config.yaml
num_hidden_layers: 8
hidden_size: 256
num_attention_heads: 4
num_key_value_heads: 4
head_dim: 64
intermediate_size: 1024
vocab_size: 8192
hidden_act: "squared_relu"
norm: "rmsnorm"
norm_place: "pre"
norm_eps: 1e-05
positions: "rope"
rope_theta: 10000.0
rope_fraction: 1.0
qk_norm: true
attn_scale: 0.144
bias: "none"
tie_word_embeddings: false
parallel_block: false
extras: ["capped logits"]
init: "normal"
init_std_qkv: 0.0447
init_std_o: 0.0112
init_std_up: 0.0447
init_std_down: 0.00558
optimizer: "adamw"
learning_rate: 0.00181
beta1: 0.9
beta2: 0.95
weight_decay: 0.084
lr_head: 0.00657
warmup_steps: 227
schedule: "wsd"
decay_fraction: 0.882
decay_shape: "linear"
final_lr_fraction: 0.1
batch_tokens: 32768
max_seq_len: 256
doc_mask: true
train_tokens: 196400000
max_steps: 5994
dataset: "wikipedia_en"
MLP neurons of a small language model. Each row is named by its layer, matrix (up: input weights) and neuron, and shows model dimensions 0-255. Each number is 128 + 32 x the weight over its row's rms, rounded and kept within 0 to 255. Numbers have three digits each.
After each neuron's rows, "fires on" lists the tokens most often at its 100 highest values on Wikipedia text that the model never trained on. A number after a token or word is its count.

L4.up188:144123125156159099143154131155179125140156124165136157120174144141065148143120133120125078110134139082167125166049125130104100155122201130046168131099159086094090124160143093101037101097111148159102114169080143127119128135154084153147114118159157107170191155149150187101129170142161111126139119174117134074076126128067123159112067046148197188093118123143113222155105133177141127152144110079124123152169144156177159213121134138175153143084130101115145143150107154127198136138076178118166116118120100153116122129078129142133058128147111186110158080145170128145165164146129101107153148150156164145150104141157132110183175113113091101118113112111085132088147165127107108072122138109112094108116164052124157137058162162125143087193137171098123124070142135114112085150165097
fires on: "mo" 20, " mo" 17, " Cab" 9, "no" 9, "ose" 6, "ife" 5

L4.up343:171110133111159102163150203150140138094153079161176116118096114152097152087088093114102120092065117114126136124124176129145121186137120137070174115084116098171105174103120103159145135150095127150086122155121111182173137122182121191163132130083073223153099177181126131073115080135171123132115140162097175093149129197066156109118121110097122171047119154066187093137110193129083141144054108105110113091121107116126150074107115104086165109117162117110105116116067116114135116186136162095148091150074120207120171149110185126121101104089124229116170170152092128130162148170126121114106100133090098160093142094140124162106131099129147120104162127097090099129108096115125159098163142156119103112152139135134138123114082122165110097172091115081131144020102143097137117115141130
fires on: "O" 11, "U" 10, "M" 10, "R" 8, "F" 7, "I" 7

L4.up362:147122124135127112198146120120119107144120145142099157157112099175084167127100145159174136120111151112105144163148107088093139097109158116110140135068071102133168215081133118064099197121091085170095145176087167144132145107141110128129185129171079145124202152101125149133112136086110162178126133092064117148161109119122136100131115155137168115095141136106137152109148146106137053158176148159113141149177188137138129138126128137144117085139166145129126147173105078075076149093082120137142092103144138120167140172075180170067139074075116142145162186095142104083128133042033123120149076121099126141096174103103095136117118129165133098194167142161089090132171110155168149108122156102117104131139149151157112093150056069104086080117142113118125148175157230183125104119151081
fires on: "me" 14, "t" 13, "lt" 10, " Cru" 5, "az" 5, "nel" 4

L4.up1022:111096117109123094126167130161180080048205156105112116134134117117113122147079118159166145112110059197136135218089120184170066145153142160098170169053064074094157150177093106107136114153121131112141111129089134118135108086101118117176133073139171139140100103081150103121099125164147136163136163114090111178151143118146155083130121062139099130089108195135186148199144120139119074119154109113110104103121117098101155149173129140147050123122107153065135166141156124138199045120118148148161108093127131123187131114119098176133116156110152146099129136150128093083136138145119132112098146203155102127122133106145109069120118066079205127140095102160134138158163123091141128138152142126168192069168160098111165141074135116133046126124126132089130071130123160151080132088114110
fires on: " dec" 11, " int" 11, " det" 10, " inc" 9, " order" 9, " acc" 7

L4.up69:157133111152162133101197080185164132161088128169164148119158067114068112191139124129156099121134122155070113195091122124068102138123107155093136133120091183114152218117119083152124175114126145148084176118191161165132157061128112150163119129133127117155155133183175105098108194085156048082145139127084106137145131167114129108170135135130110078083122164113124124165146180102103129065168107116138142161125110110177132059115152089118142087082194091120111163134085131124134129142103158099157122126116087134107137210114110101105169154130042166082160147091112130106112144178185112124149132110151131139090138089137118119162171146121145104165140095134153118139097146142111139180157086179164229114134185136077124122088146101131155117078083072111088108169172120103114103125107098
fires on: " Ro" 26, " Her" 8, " first" 7, " her" 6, " second" 5

L4.up33:250099139092117111193124108113171185101130139106144159116112140152112171136148104132141114086070153162134090206125098071074175092149113149102182132159067170179126171147132099158155143123087163127104088149130098143166118130093100122097172146114109182116107131115125096110141123157104075106150173111107145114082135066149099094155099119107163132063056124128133160141145154068102040082167106158048144169171165121147136174144100078076124093096088129124103147114134125152132115112166089149146129149141171136136174106125124112119144165091150123119171130118131113139109114044144129128125164078166129132155131089188151097102156130133165152148165132104134112144166153128125161146098121191122145135045138111185134152174050120067130112126077099131075166134113158120093078098134093
fires on: "n" 52, "r" 20, "m" 5, "b" 5, "g" 4

L4.up177:100098111134091137144147162106140185136108107152185171096149168176093121167124149141127109040053160126123199163133115138086109107114170157098151155112116188148118148130142199136082137128120125125153119157088135194166180116149179087063128099084123165154176065076231097155151183129101122134105184123110147125104082112169133114067096133217145154098104135087143181118181125138194125089121113112149137160125126104101138120130170140189125128141085110106140128111133117152133120132164194101150091145108123152145134104091105115154082122154172176121156132087187198161139150123145133077062165131114092143168119127129136089068080119109166127131100124119176161107157125095098126126152182135113098090084123101132139132110035116098150117120148171108099127115123157123151106165090070
fires on: "\n\n" 41, " Total" 7, "unc" 6, "See" 5, "ont" 4, " Swing" 4

L4.up643:123149119114099165164089107163126119101114073119111101120166086112104066155151102100166062131138092154141179137096109132166123143168149147114125148077052155109134194113098155153127125155106186105057109090150095120156119137122156147130097054113115136101155151103174100087097137123120106166190132114142118157124116106109121135098118140104157176149076133094146171169137177192120109086130120174096113098145082166151159072136082088101172193184091130117112119123159098182129123178142137118105095094096120123148162159129141119080100107054120138086103118153121124121116148114213165084114152074147222159136146102091093135107145112171121138099142072102153141123081127151155141114115199065043167144136144126086118110188119101128072123151128138102170150125115148197095080090072183
fires on: " San" 24, " Don" 16, " san" 8, "jun" 7, "San" 6

L4.up762:118103117133176120134126108150128060125169100106124079129147151171115151070165168193088143135125103109085195147135104100111143135140115138104156101080140150113124111093151141113162127164087164062163093116140120123175088150133132088128063181131112131139094119150142059161065139131105043096092152165101128103083087150161152141131095204167142169084135136172126100123142138115122080142102129191083110122125151089135120058085091102152112128123146078095131184123127091093130121109105141190100151073160094170103124101128135115134099169136149190065153161140096089174119042149149132116099139095163140130042116147139104044118124155119076145149178164113163145122131116126120172100153146087146157086164119164170132128138077144157121139153174155117158073053133184171098187149135104
fires on: " out" 34, "ta" 9, "ho" 8, "pro" 7, "," 6

L4.up414:144185114118122199151142089117188124143114080089159110152162139152127119095130157086094124141100122169118124189109161114127130187086204173083185126093093137128092128137106146126103110105110120127090070094136161188124103146152136150098113111154144167149147136163104120125159118175103103094109142184130115130136116116093142074139074092143124118148078107112117076131135120041139186152060147145091068109141143113174144109150113101072152082139164130079133158176134141054116085107127105151100087097132116113156134088095199135128114114037144171133125116169079148119069171097137200100110116079133178121151167150116140147156123122104165129194076054177098158091089128140079129151174130153107105135168139091139140112099149167126109158130078208097177144143165151168163095088167116
fires on: "," 76, " that" 5, " these" 4, " These" 4

L4.up635:117075079141143127130111102145170133147213146113158107025151051110159109140084081093080030111100164115133175125111150112120178118182148148131151137141073094136151138087128091073142146137089188154116150169098112123191090151167139073130079151155074175132121145120141159121045075096119105093075147169106184141119057110125114149124116084173091177120214174091142150110199150098128069148074099089073126120154112095127102138109070153129103124151164105103136076126111142095115091087136117129136119133163109149181124166132110094127099110145079132170072129114092102128135075091098107141086115160138188132157159141146093141141126162124170083121115141099134115087082157135091107128150090162139128128126141128141078081106163126152146136115161155111079099109106133170103148129138138
fires on: ")" 30, "." 18, "s" 4, "a" 4